Part of a small language model's weights.
Architecture: LayerNorm before each block, biases, tied embeddings.
MLP neurons of a small language model. Each row is named by its layer, matrix (up: input weights; down: output weights) and neuron, and shows model dimensions 96-191. Each number is 128 + 24 x the weight over its row's rms, rounded and kept within 0 to 255.
After each neuron's rows, "fires on" lists the tokens most often at its 100 highest values on Wikipedia text that the model never trained on; "fires before" lists the tokens most often just after its 100 highest values on Wikipedia text that the model never trained on.

L2.up1665 [112  85 103 123 146  88 160 108 149  92  82 131 146 153 195 154  91 116 144 158 133 119 136 140 122 141 116 175 101  97 105 139 124 154 119 129 115 120 169 164 162 129 116 169 146 171 163 104 128 104 142 145 122 145 145 137 129 150  72 148 128  91 137 104  83 138 140 135 107 132 151 114 136 151 109  94 170 112 128 160 159 160 160 144 133 117 134 158 116 119 118 107 146 120  64 120]
L2.down1665 [144 150 141 162 151 173 152 123 141 109 120 103  93 120 126 145 103 155 114 121  87 142 101 133 124  87 123 188 110 125 170 100 125 159 103 133  91  87 148  99 120 138  96 146 142 131 148 165 167 127 110 104 105 116  91 165  87 124 103  80 122 115 147 132 103 123 148 165 144 121 128  73 109  92 113 106 150 106 158 148 138 111 104 158 126 111 114 143 103 127 162 138 114 151 125 106]
fires on: " ", "0", "2", "1"
fires before: "2", "0", "1", "6", " |"

L2.up611 [111  97 160 125 111 137 106 101  77 132 140  95 125 113 113 155 133 111 142 154 174  85 113 124 151 163 115 160 156 110 135 153 107 133 145 138 156 149 144 124 135 111 106 120 148 115 134 122 140  56 109 120 117 159 137 129 124 122 163 146 143  87 148 118  89 125 128 127 142 158 144 107 140  99 112 161 165 113 149 117 104 155 119 120 137  76 105 141 152  99 142 130 130 145  97 139]
L2.down611 [155 100 159 122  77 114 109 154 150 141 135 150 163 104 140 169 112 160  90 167 160 106 114 119 145 126 159 118 111 118 125 167 106 135 110 166 156 166 148 125 166 117 136 117 124 116 113 124 137 108 115  99 118 138 125 117 127 102 149 138 114  97 138 166 102 102 159 121 135 161 118 140 135 163 133 140 181  97 144  97 121 152  95 121 155 123 100  69 136 133 146 111 100 139 153 108]
fires on: "1", " ", "2", "8"
fires before: "1", "9", ",", "8", "7", "2"

L2.up2276 [120 121 119 138 131 155 155 163  95  98 112 107 110 133 172 100 135 136 105 135 179 134 105 169 114 131 110 138 140  77 159 143  77 122 139 131 131 120 124 127 148 148 133 106 165 120 117 115 171 116 142 120 177 108 115 135 192 138  91 115 135 163 116 121 132 151 134 167 123 115 145 122 126 158 171 114 134 140  89 107 106 148 127 134 143 138  91 127 158 151 137 120 181 111 163 122]
L2.down2276 [ 80  95 108 115 140 111 139 130 100 109 146 106 129 110 160 151 130 137  91 157 171 120 111 141 151 170 167 163 134  94 129 109 101 125 160 114 138 115  99 123  95 128 130 145 100 160 105 119 129 156 104 152 131 136 138  83 151 134 131 132 123 137  96 105 135 138 167 131 124 116 127 102 125 117 114 127 124 135 112 111  86 117 174 104 139 142 133 121 103 142 136 135 165 102 138  99]
fires on: "1", " December", " September", " November", " March", "0"
fires before: " ", "9", "8", "0", "1", " the"

L2.up1030 [110 115 113 139 150  82 151 106 162  80  82  96 138 130 126 118 170 139 142 108 125 126 113 120 135 122 125 179  82 139  92 133 132 103 129 116 181 139 163 133 177 110 113 122 162 111  91 107 167 163 123  85 116 171 141 123 115 105  69 126 167 103 111 112 118 129 160 121  80 158 138 156 139  98 122 109 159 145 142  87 111 115 108 120 179 159 145 130 103 133 112 127 181  95 122 160]
L2.down1030 [108 157 149 148 170 111 138 132 137  83 102 128 123 112 113 148 118 124 106 160 149 122 121  97 134 142 148 133  95 109  97 104 130 126 141 141 119 128 152 117 154 135 143 173 132 112  95 175 139 174 131 101 187 152  89 143 141 110 133 146 155 135 157 105 147 128 142 127 106 101 142 154 133 136 126 120 134 136 122  73 124 134 148  58 127 145 141 126 125 103  85  95 163 160 134 104]
fires on: "2", " ", "0"
fires before: "0", "1", "2"

L2.up1081 [152 154 145 127 111 165 116 146 148 111 155 125 126 146 117 152 166 141 101 129 134 146 106 192 116 153 148 137 120  50 151 111  90 110 131 119 112 165 101 137 118 154 126  99 150 121 139  83 168 142 150 167 126 145 144 150 127 119 105 127 163 141 141 168 126 113 156 140  86 106 154 111 128 103 180 129 118 148 140  93 156 164 124 118  85 106 160 147 156 104 102 138 125 159 169  95]
L2.down1081 [164 125 161 124 113 149 112 140 100 149 114 160 152  81 136 102 125 138 120  96 158 122 164 143 146 139 171 135 169  80 150 106  85 113 129 157 135 169  93 134 130  90 138 115 113 100 133 123 133 121 128  94 132 107 221 104 106 124  85 144 126 115  96  84  86  86 141 139 132  96 151 130 116 113 114 126 115 161 161 102 106 158 117 102 153 156 122 159 130 126 128 120 113  88 114 123]
fires on: "0", "1", "9", "Z"
fires before: "0", "9", "5", "8"

L2.up1950 [164 148 163 110 118 128 123 171 128  95 129 114 147  96 143 161 156 125 132 155 145  82 127 143 119 135 100 108 144 122 106 110 108 107 122 135 145 146 140 126 123 137 106 102 129 110 157 120 162 116 137 119 107 160 116 133 135 164 111 152 113 147 156 122 117 136 106 119 112 169 124 116 114 136 115 167 164 136 133 119 116 162  98 130 159  84 115 135 157  77 155 125 164 136 112 126]
L2.down1950 [142 141 121 153 164 136 121 133  96 116 107 146 128  96 141 122 179 115 154 112 130 163  88 128 106 174 147 102 147 111 147 118 158  92 124 103 116 159 101 127 142 116 132 133 155 116 148  77 104 118  99  82 129 153 144 133  89 176 166 128 136  70 160 128 115 123 101 120 187 126 124 118 138 131 106 124 107 100 122 136 152 113 142 127 127 144 168  93 104  94 150 102 154 164 130 112]
fires on: "1", " ", "9", "6", " $"
fires before: "8", "9", "6", "1"

L2.up2565 [123 147 147 137 110  97 130 128 130 119 125  66  97 130 112 178 147 125 162 109 146  93 121 125 127 128 103 108 110 120 106 152 109  77 147 139 152 148 154 134 135 162 161 146 120 106 122 118 146 125 119 176 100 131 113 108 154 149 143 141 129 127 135 114 134 141 159 135 119 110 170  72  92 115 131 159 116 153 101  77 173 120 125 124 119 110 137 125 123 134 124 103 107 117 143 131]
L2.down2565 [116  83 143 149 129 106 136 124 127 144 148 179 110 119 168 133 107 137 120 120 147 134 154 151 133 117 171  89 160  70 139 181 134  91  87 126 112 147 148 122 131  67 152 143 171  78 125 146 103 154 104 135 162 142 138 135 141 107 135 144 129 134 134 154 133 130 128 147 141 131 134 100 158 136  91 175 131 145 120  97 137 153 132 171  93 142 137 154 148 139 125 125  97 154 143 146]
fires on: "0", " ", "–", ".", " ("
fires before: "1", "0"

L2.up2992 [143 116 127 109 128 109 138 152 186  89 102 117 137 118 148 175 106 135 118 167 142 149 125 123 127 135  84 113 151 140 105 132 138 125 123 127 141 108 148 148 107 135 117 149  91 148 133 122 156 163 112 113 130 199 111 125 162 159 124 115 133  82 117 142 172 116 114 127 153 119 158 135 138 140 146 129  99 140 135 120 173 133  81 114 122 124 113 135 154 114 143 163 116 150 132 142]
L2.down2992 [153 118 139 115 103 131 119 137 123 136 108 103 144 136 138 166 135 146 133 161  95 125 129 112  96 163  97 134 129 128 136 126 114 148 140 119  97 140 123 132 148 144 119 169 137 167 131 115 150 137 125 122 164 131 157 103 134 149 145 131 143 127 119  96 140 127 129 141 120 101 195 155  90 122 133 158 112 190  84 160 145 125 156 120 127 117  75 108 113  99  85 136 115 145 156 127]
fires on: " |", "born", ";", " "
fires before: " ", " —;", "0", " ."

L2.up704 [ 94 113 163  63 136  75 156 103 114  88 110 130 113 145 159 120  94 157 134 142 115 162 130 138 149 119  96 148  90 132 140 140 134 110 113  88 131 152 137 123  83 141 155 136 109 129 103 126 141 124 145 126 106 130 123 127 112 121 137 119 133 169 154 110 140  99 122 197 135  76 169 153  88  96 140 141 118  99 120 132 159 101 108 136 133 155 114  95 157 141 145 122 133 131 110 155]
L2.down704 [133 140 135 161 109 135 118 132  85 107 140 132 133 112 140 115 108 129 178 109  91 158 145 116 124 111  85 143 101 108 100 127  97  89 173  90 104 149 200 107 132 146 146 143 110 121  94 118 121 144 109 124 140 149 116 105 120 138 115 113 115  78 132  77 182 137 108 101 102 156 109 124 115 118 110 147  88 130 111 119 140 120 144 101 107 127 203  80 146  85 166 143  96 152 106 111]
fires on: ";", " |", " only", " with", " and"
fires before: " ", " a"

L2.up854 [113 122 169  63 107 109 140 167 104 133 157 123 130 124 111 109 110 164 156 153 162 137 165 133 157 120 106 129 106 123 124 107 138  78 104 116 155 117 138 159 130 109 124 124 117 127 140 157 135 139 112 105  85 101 136 170 179 133 119  74 157 100 101 120 108 143  80 100 103 157 102 103 123 152 146 110  98 156 130  92 174 103 140 150 114 158 150  89 124 109 120 147 126 118 152 137]
L2.down854 [126 130 127 146 122 143 129 153 104 143 134  80 135 140 122 181 119 163 129 126 110  89 122 106  95 114  89 122 120 124 161  99  74 109 107 124 162 155 134 104 145 136 125 145  92 128 111 123 143 143 115 115 115  84 127 143 137 166 136  99 150 112 151 124 118 185 125 115 167 155 175 139 128 101 113 136 119 106 110  63 169 133  97 113 111 123 117 117 114  92  89 131 135 129 130 141]
fires on: ":", " |", "0", " code", " letters", "ST"
fires before: " ", "0", ":", " (", "SP", " -"

L2.up3047 [104 102 111 120 119 111 125 131 133  90  92 109 156 145 149 164 130 135 132 150 119 137 146 156  96 134 121  96 113 115 136 137 134 117  69  98 157 110 163 117 178  99 151 144 153 134 107 106 156 169 141 122 122 146 126 126 135 133  97  85 117 124  87 136  81 145 111 131 132 106 106 150 136 156 135 104 157  87 131 154 113 124 161 119 143 141  93 113  99 120 106 133 134 131 135 132]
L2.down3047 [158 149 142 127 135 113 173 151 121  88 131 123 143 124 100 133 115  97 113 108 144 157 127 119 104 137 157 110 162  69 158 133 109 136  79 125  93 118 166 178 139  92 142 172 121 141 103 114 150 151 132 114 123 128 138 138 115 128  80 128 146 117  76 116 113 143 141 135 133  78  91 132 136 145 103 127 123 120 173 132  97  97 146 110 165 168 147 141  87 102 127  76 126 124 136 111]
fires on: "1", "2", "9", "5", "8", "6"
fires before: "3", "4", "1", "0", "9", "6"

L2.up1186 [138 118 144 108 162 120 140 139 200  86 139 124 177 129 101 159 164 170 133 137 151 132 151 169 130 127 147 145 117 119 112 126 117 107 126 145 163 103 141 131 154  99 128 104 126 143 145 120 135 129 124 134 124 141  98 143 137 124 130  84 124 141  99 171 108  97 110 129  87  85 103 136 123 171 186 136 183 145 133 158 125 103 166 162 135 114 148 118 110 132 160 115 126 113  97 143]
L2.down1186 [126 159 132 115 135  95 134 144 144 158 142 158 142 145 138 119 125 141 116 123 108 147 132 122  99 107 126 169 142 138 123 145 149 151 164 131  80 104 161  80 137 134 124 123 128 157 164 117 139 132 157 153 126 127 131 129 132 158 124  75 123 145 104 125  82 100 111 114  78 106 122 116 109 138 136 115 144 120 124 116 147 116 145 103 144 120 117  84 134 183 119  86 135 104 122 148]
fires on: "1", "9", "2", "0", "8", "3"
fires before: "2", "1", "3", "0", "6"

L2.up893 [108 138 149 133  93 124 136 145 110 122 120 118 114 114 116 149 121 139 102 131 171 160 152 142 144 171 148  91 129 133  78 131 160 147 129 141 101 146 133 168 131 128 122 146 111 142 140 143 132 102 145 131 126 137 107 132 124 143 162 121 135 137 138 147 125 121 166 145 162 103 134 150 114 146 149 116 119 169 121 133 121 146  88  96 140 128 126 113 114 115  95 152 127 128 141 105]
L2.down893 [138 117 102 175 108 109 108  98 143 100  98 144 131 138 172 133 120 105 155  99 116 161 119 114 146 160 135  99 114 125 105 115 111 105 180 133 119 109 118 167 145 123 118 110 125 122 145 108 161  88 100 129 105 113  38  82  95 150 157 122 162 118 143 111 162 138 100 140 143  99 106 140 111 103 122 116 102 131 155 128 120 133 114  74 130 124 141 113 147 151 150 132 124 144 170 121]
fires on: "–", " \"", " ", "-", "2", "1"
fires before: "1", "2", "8", "0", "7", "9"

L2.up1776 [110 112 158 128 150 132  86 141 154 151 126  88 159 128 104 140 122 141 123 141 152 143 153 140 172 152 157 146 171 145 135 118 143 122  99 111  97 170 158 155 113 114 135  95 127 139 120 132 123 103 144 144 138 133 125 156 142 117 130 143 160 121 120 165 122  80  93 152 145 113 119 128 111 204 170  94 114 161 114  99 154 109 151 114 101 112  86 109 120  66 107 155 138 115 151 132]
L2.down1776 [134 156 129 138 102 130 115 118 143 126 166 117  97 144 134 144 160 124 144 165 147  98  90  78 139 111 136 147 129  96 135 131 100 136 136 134 166 147 148 118 103 135 129 122 170 170 101 137 104 176 145 138 159 155  95  94  96  99 166 154 147 134 162  84 154 129 142 123 132 132 136 116 121 117 137 105 146 134 131 130 152 132 121 121 151 103  99 141 102 102 147 141 129 142 163 149]
fires on: " ", "2", ",", "U", "th"
fires before: "0", "1", "2", " ", ".S"

L2.up2832 [154 124 178  93 111 110 133 142 102 166 141 123 124 148 141 151 141 151 129 163 128 141 127 139 163 141  95 147 151  95  80 179 103 127 135 104 114 146 126 134 127 137 127 100 131 143 118 111 156 144  76  91 144 139 101 154 131 152 129  95 125 135 141 110 156 128 112 167 153 125 142 133 100 127 141 172 106  87 155 150 132 155 147 150  96 126  99 102 208 133 129 110 125 105 176 124]
L2.down2832 [124 118 142 146 150 119 152 164 125 142 141 126 168 140 129 135 127 104 137 128 126 131 176 117 128 127 121 110  95 101 112 134 166 140 145 134 106 102 168 142 151 108 128 111 140 111  93  65 148 147 146 139 131 118 136 146 164 163 171 132 125 122 117 122 134 141 162 139 125  96 113 118 133 129 118  93 153 190 100 122 137 114 157 111  93 146 166 140 145 148 159 131 109  69 103 109]
fires on: ";", " |", " in", "-", ":", " females"
fires before: " ", " —;", " Russian"

L2.up2113 [141 144 121 120 160 147 147 181 126 149 115  98 135 121 154  95 137 149 106 119 132 154 155 144 166 108 116 127  97 128  76 155 139 109 105 127 151  88 146 126 114 159 112 132 133 167 125 135 133  96 113 148 127 154  92 119 166 111  98 120 128  69 137 104 135 143 171 145 159  67 136 134 103 155 133 120 139 114 100 133 160 161 151 174 140 124 132 153 159 153 115  95 146  92 123 154]
L2.down2113 [116 141 149 118 150 129 103 174 107 116 144  98 121 147 115 140 141 126 139 127 133 119 113 123 111 170 116  90 137 149 170 153 124 107 100  93 115 106  88  80 119 141 114 138 135 124 168 123 117 141 120 138 125 114 118 108 107 113 135 166 126  83 107 100 182  98 110 118 116  89 148 146 137 149 123 150 105 147  96 157 172 116  84 119 100  76 145 112 117 141 131 177 113 156  92 105]
fires on: "|", "%", " |", "-", ";", "0"
fires before: " ", " |\n", "0"

L2.up1827 [128 160 138 116 106 102  98 141 112  84 114  78 124  92  89 108 126  96 145 171 138 152 109  98 159 138 131 138 113 109 125 145 173 123 136 130 106 128 125 166 176 151 111 119 140 117  93 103 132 155  74 116 153 161 137 137 131 108  96  76 133 108 144 172 167 133 157 119 178  99 103 160 119 125 121 141 122  90 112  94 133 163 133 136 164 104 105 133 153 112 139 155 133 101 113 115]
L2.down1827 [115 106 123 145 104 115 111 146 143 115 102  68 118 149 118 161 126 123  84 220 103 119 138 118 108 164 106 143 113  99 109 105 107 139 106 165 111 125  99 184 110 152 111 120 133 136 136 103 142 165 110 117 117 132  90 154 141 104 105  77 191  87 149 119 128  96 161 135 195 147  97 130  89 147 139 148 139 110  51 117 168 115 116 141 148 132 136 133 140  91 151 147 148 120 143 141]
fires on: "2", " is", " "
fires before: "0", "5", "2", "}", " ", "6"

L2.up1797 [129 125  96 154 132 153 103 131 135 160  85  93 124 157  95 123 140 105 139 126 134 125 152 166 153 130 145 155  92  98 130 127 125 122 111 141  85 206  87 126 135 149 135  96 149 126 132  84 135 165 127 164 138 134 121 130 125 134 115 131 176  84 157 146 129 128 130 126 133 137 167 119 109 108 137 113 139 144 112 128 113 157 118 115 135 140 130  98 115 145 135 157 133 134 141 107]
L2.down1797 [140  98 141  77 140 123 122 111 153 110 108 151 113 128 123 127  71 147 142 129 123 129 135 152 113 134 117 126 142 134  87 138 139 127 161 127 104 139  99 178 113  92 125 149 130 111 132 145 172 148 164 126 165 194 117 123 146 143 114 120 126 106 173 140 159  81 112 131 154 126 108 120 125 107 101 131 119 146 116 137  98 119 138 143 170 193 149 112 164 127 129 145 134 136 143 124]
fires on: " ", "1", " worked", "F", " (", "(s"
fires before: "9", "2", "1", "8", ")"

L2.up501 [156 144 150  96 142 142 168 149 178 101 130 128 175 133 103 126  80 177 136 129 117 151 119 170 135  62 147 130 104 119 147 119 113 132 143 123  94 128 160  93 158  94 165 131 101 115 118  93 143 151 128 148 124 151 150 147 141 108 103  82 139 135  94 105 147 130 151 139  94 105 117 153 135 185 179 135 177 149 101 138 118 101 137 139 165  95 136 130 117 110 154  99 129 109 117 196]
L2.down501 [151 152 159 116 175 134 140 142 126 113 121 159 110 111 168  96 120 144 125 128 105 156 128 128  83 120 135 132 118 138 131 161 135 159 162 136  64  87 186 110 143 144 135 159 102 101 113 115 124 128 156 141 139 123 138 141 143 132 115 133 111 158 103 116 143 141 156 117  73 129 134 101 144 102 142 103 140 134 117 132  91 106 151 120 140 140 141  85 135 123  92 104 130 128 160 151]
fires on: "2", "9", "1", "0", "8", "4"
fires before: "1", "2", "0", "3"

L2.up571 [144  90 109 118 101 109  56 104 132 116 133 128 144 105  90 102 137 161 133 110 127 119 146 158 140 133 130 139 123 154 138 113 108 159 106 169 127  98 109 135 129 122 172 140 118 124 114 104 145 151 148 104 126  90  98 130 171 143  76 101 110 143 145 130 139 148 134  80 139 119 108 116 153 130 168 141 193  93 132 154 117 125 177 120 135 148 147 119 124  99 149 130 122  91 138 134]
L2.down571 [133 137 126 116 121  95 109 175 130  82 113 127 141 104 151 123 126 126 100 154 105 181 158 129  83 177 144 161 100 125 122 150 131 112  99 116 100 131 143 121 127 100 130 165 113 146 110 153 152  91 104 149 142 121 186 149 119 139 107 153 119 147 139 161 126 139 133  92 111  91 140 146 146 134 108 172  88  86 148 132 128 112 125 124 159 142 147 106 125 155  93 116 133 112  89 106]
fires on: "3", "9", "0", "7", "2"
fires before: "1", "0", "3", "2", "9"

L2.up2397 [120 125  99  81 121 159 121 116 178 123 148 121 112 144  94 166 121 153 113 118 130 143 129 135 151 113 122 131 135  80 113 151 169 110 163 114 120 126 137 166 108 134 156  93 143 138 176 129 148 114 118 142 135 132 111 134 130  93 136 101 129 171 141 166 153  92 134 142 115 143 137 131 148 164 145 155 122 110 133 138 153 137 103 126 134 120 146 137 131  94  86 171 116 163 168 104]
L2.down2397 [132  97  96 125  98 109 132 126 127 118 142 108 128 118 174 108 127 121  99  91 169 113 156 135 161 145 137 177 112 132 145 129 126 113 144 112 105 116 101 132 113 128 104 131 138 106 151 134 156 119 176 115 156 139 120 135  98 111 107 151 192 161 103 125  88 122 137 100 128 145 109 108 133 107 123 166 111 154 119 112 144 129 112 127 107 130 178 134 137 149 169 113 135 169 137 100]
fires on: ":", "1"
fires before: "0", "5", "4", "2", "1", " +"

L2.up1752 [103 137 124  98 119 160 108 156 169 106 143 131 103 117 113 141  92 186 106 124 115 126 125 160 130 129 146 119 103  85 177 108 138 110 140 164 105 129 151 152 175 116 151 115 129 139 120 144 124 129 113 108 128 128  91 123 141  82 142  78 128 131 116 124 105 114 168 126  98 103 165 140 135 144 111 116 111 136 128 156 123 170 167 121 127 156 139 173 108 137 175 104 134 131 109 173]
L2.down1752 [129 115 127 143 156 112 104  91 122 132 103 114 143 110 132  98 112 114 132 164  86 134  94 130 156 144 142 164 112 144 139 153 141 170 138 156 114 113 138 122 126 135 129  85 139 126 122 151 110 113 131 147 130 139 123 155 110 115 145 118 145 146 148 131 114 120 117 125 147 122 133  78 124 111 157 127 141 138 156 125 105 114 137 119 136 125 137 103 124  98 139 116 109 117 182 108]
fires on: "1", "9", "8", "6", "5"
fires before: "1", "2", "0", "3"

L2.up2523 [135 109 105 152 165 103 115 125 137 167 123 143 117 132 110 119 129 138 132 139 148 122 114  97 137 159 132 156  99 151 120 121  99 130 108 151 152 139 160 119 150 137 123 116 144 113 114 106 149  96 100 146 102 125 120 139 143 143 140 129 132 105 138  61 147 129 138 138 119  76 150 162 115 113 113 166 122 113 110  81 143 160 125 150 151  99 110 164 174 124 111 147 166 107 158 170]
L2.down2523 [142  93 104 157 117 108 161 145 149 113 121 130 183 147 120 102 131 143 134 121 152 135 133 126 112  91 142 110 106 135  95 127 141 139 106 153 118 121 135 123 152 141 180 126 134  97 110  97 127 148 106 107 138 166  76 106 132 166 163 134 125  85 114 130 114 130 109 128 137 133 155 155 162 140 106 138 161 176  94 134 143 142 133  69 158 171 145  98 186 106  50  25 119 135 103 149]
fires on: " |", " the", ":", ";"
fires before: " ", " Shot", " Russian", " University", " Liga", " Year"

L2.up357 [136 159 110 133 122 149  94 108 126 138 159 128 112 114 186 117 124 168 110 168 124 153 123 136 164  97  79 124 106 113 116 139 103 114 121  98 104 149 122 160  97 152 166 166 157 139 155 102 153 133 117 160 116 130 138 159 111 136 132  86 119 137 135 105 157 123 117 142 106 167 177 113  69 127 197 181 112 125 117 103 114 120 127 118 118 121 126 118 125 116 116 117 109 130 165 124]
L2.down357 [155 103 157 161 125 104 189 146 121 125 114 110 126 112 140 122 160 175 137 133 175  83 116 100 186 149 143 159 170  69 121 126 106 103 142 140 139 153 148 132 145 121 125 117 153 136 118 136 165 130 158 109 131 139  91 150 128 103 113 157 147 109  82 145 148 101 107 117 116 105  92 158 116 105  90 149 124 130 178  96 108 137 141 113 137 107 136 142 118 147 121 110 154 126 175 129]
fires on: "1", " (", "9"
fires before: "8", "7", "9", "0", "3"

L2.up1471 [ 93 145 123 126 117 123 126 144 143 139  82 119 124 122 117 121 144 145 101 115 145 105 126 119 120 145 129 128 113  78 129 124 141  99 128 106  86 110 129 121 174 166 124 167 145 146 134 149 138  94 125 121 142 132 149 102 124 108 119 112 110 162 120 121 122 133 136 120 124 117 141  77  73 175 145 188 144 159 125 131 139 142 135 156 126 153 125 179 116 135 105 145 150 140  96  84]
L2.down1471 [138 158  93 103 128 123 126 134 122 101 171 166 121 111 116 107 111 121  87  79 101 145 110 102 143 111 134 164 131 138  83 111 138 176 133 113  77 127 104 117  97 121 158 145 187 116 160 113 120 132 106  85 114 130  93 140 125  94 113 116 133 159 133 102  96 136 105 114 116 104  90  89 143 128 123 168 113 118 110 135 123 122 181 135 105 109  85 121 165 115 105 126  98 103 157 137]
fires on: " ", "-", "at"
fires before: "0", "1", "2", " ", "3"

L2.up1577 [133 155 141 122  88 112 132 173 129 161 110 100 145 104 137 136 134 148  74 154 135 153 130 136 163 116 131 110 137 143 134  94 154 143 133 144 108 143 154  73 164 140 106 112 157 123 148  92 163 106 116 131 133 120 134 127 132 112 123 136 138 150 169 143  95 110 158 153 144 168 130 170  93 127 121 152 222 123 108 121 138 131  68 143 163 116  83 126 149 141 114 142 128 102 119 132]
L2.down1577 [108 121 122 156 128 111 140 114 156 163 161 122 129 116 146 142 105  74 122 122 146 130 106 146 145 141  99 128 168 154  80 109 174 152 130 107 102  86 164 153 151  84 149 130 108 170 137 143 115 130 141 135 155 153 155  54 130 134 141 177 139 118 163 101 114 137 132 113 112 136 124 133 153 106 169 133 153 125 129 150  69 148 157 116 192 123 151 165 119 114 154 122 115  95 124 118]
fires on: " year", " day", " season", " years", " night", " seasons"
fires before: ",", ".", ".\n\n", "\n", ":"

L2.up3036 [111 134  72 126 165  88  83 147 146 123  98 154 103 108 137 135 141 104  97 130 160 104 127 118 117  97 110 164 109 132 108 104 135 152 134 123 123 129 144 134 104 147 105  61 133 145 118 100 158 107 112 152 126 111 128 126  92 133  89 134 124 121 157  68  69 117 118 129 102 117 162 124  81 118 125 137 138 101 124 157 104 158 148 131 153 119 122 103 152 108 116 150 107 111 113 156]
L2.down3036 [177 138 129 144 121 147 112 102 134 108 108 148  68 102 124 121 100 142  96 121 152  92  89 172 160 100 202  80 105 161 107 147 157 164 152 153 117 131 104 114 143 163 130 124 104  66 158 139 142 127  89 109 117 133  62 133 113  92 107  75 167 118 153 169 137 140 180 145  98 125  75 106 103 104 200  88  91 130 114 147 125 119  92 150 127 146 136  74  97 153 141 116 158 137 109 139]
fires on: "–", " ", " |\n", " once", " After", " +"
fires before: "2", "1", "|", "6", "3"

L2.up145 [ 88 118 153 204 162 117 134 142 103 109 107 118 170 129  92  96 139 128 169 123 166 135 132 156 127 102 159 159 131 123 174 114 125  78 135 109 151 139 147 112 172 131 119 152 122 114 128 119 159 129 146 100 123 132 110 126 149  81  94 139 133 140  99 121  63 151 112 135 160 136 126 103 134  95 107 153 141 186 121 125 117 164 138 143 115 161  81 124 149 118  97 135 147 115 100 139]
L2.down145 [ 98 131 120 122 126 131 155 103 152 108 137 164 123 118 131 160  78 126  65 142 145 121 118 153 153 143  83 136 142 150  88 148 147 131 114  91 129  90 129 103 160  52 131 186 138 112 114 151 159 150 115 103 162 165 116 113 168  99 123 134 119 134  88 137 134 172  99 129 132 155 113 128 137 168 101 208  92 127 101 104 136 134 104 166 117 103 142 104 127 109 176 120 146 154 122 133]
fires on: " ", "2", "-", " Later"
fires before: "0", "2", "1"

L2.up1263 [142  79 142 133  85 124 131 131 149 116  96 128 165 130 106 145 117 141 121 126 123 126 116 159 141 129 110 137 150 132 162  84 179 114 124 142 110 113 139 169 150 147  98 135 131  81 137 117 132  87 138 154 112 146 166 162  92 159 143 156 142 154 156 155  83 170 167 140 142 143 124  78 155 138 117 113 167  89 142 131 112  99  95 128 122 126 114  99 120  98  81 148 127 153 121  85]
L2.down1263 [152 113 124  84 128 170 134 143 139  78 139 141 138 117 158 182  94 149  87 144 142 151 109 141 110 115  89  97 115 147 151 142 155 101 117 146 158 115 139 157 144 170 108 140 174 107 103 116 150 139  99 138 128 161 152  90 114 104 176 144 132 151 132  87 134 163 158 100  88 169 123  97 127 152 122 127 140 107 165  98 141 128  78 148 101 126 101 138 152 114 120 161 144 122 125 138]
fires on: "9", "0", "1", "2"
fires before: "9", "0", "1", "8", "2", "6"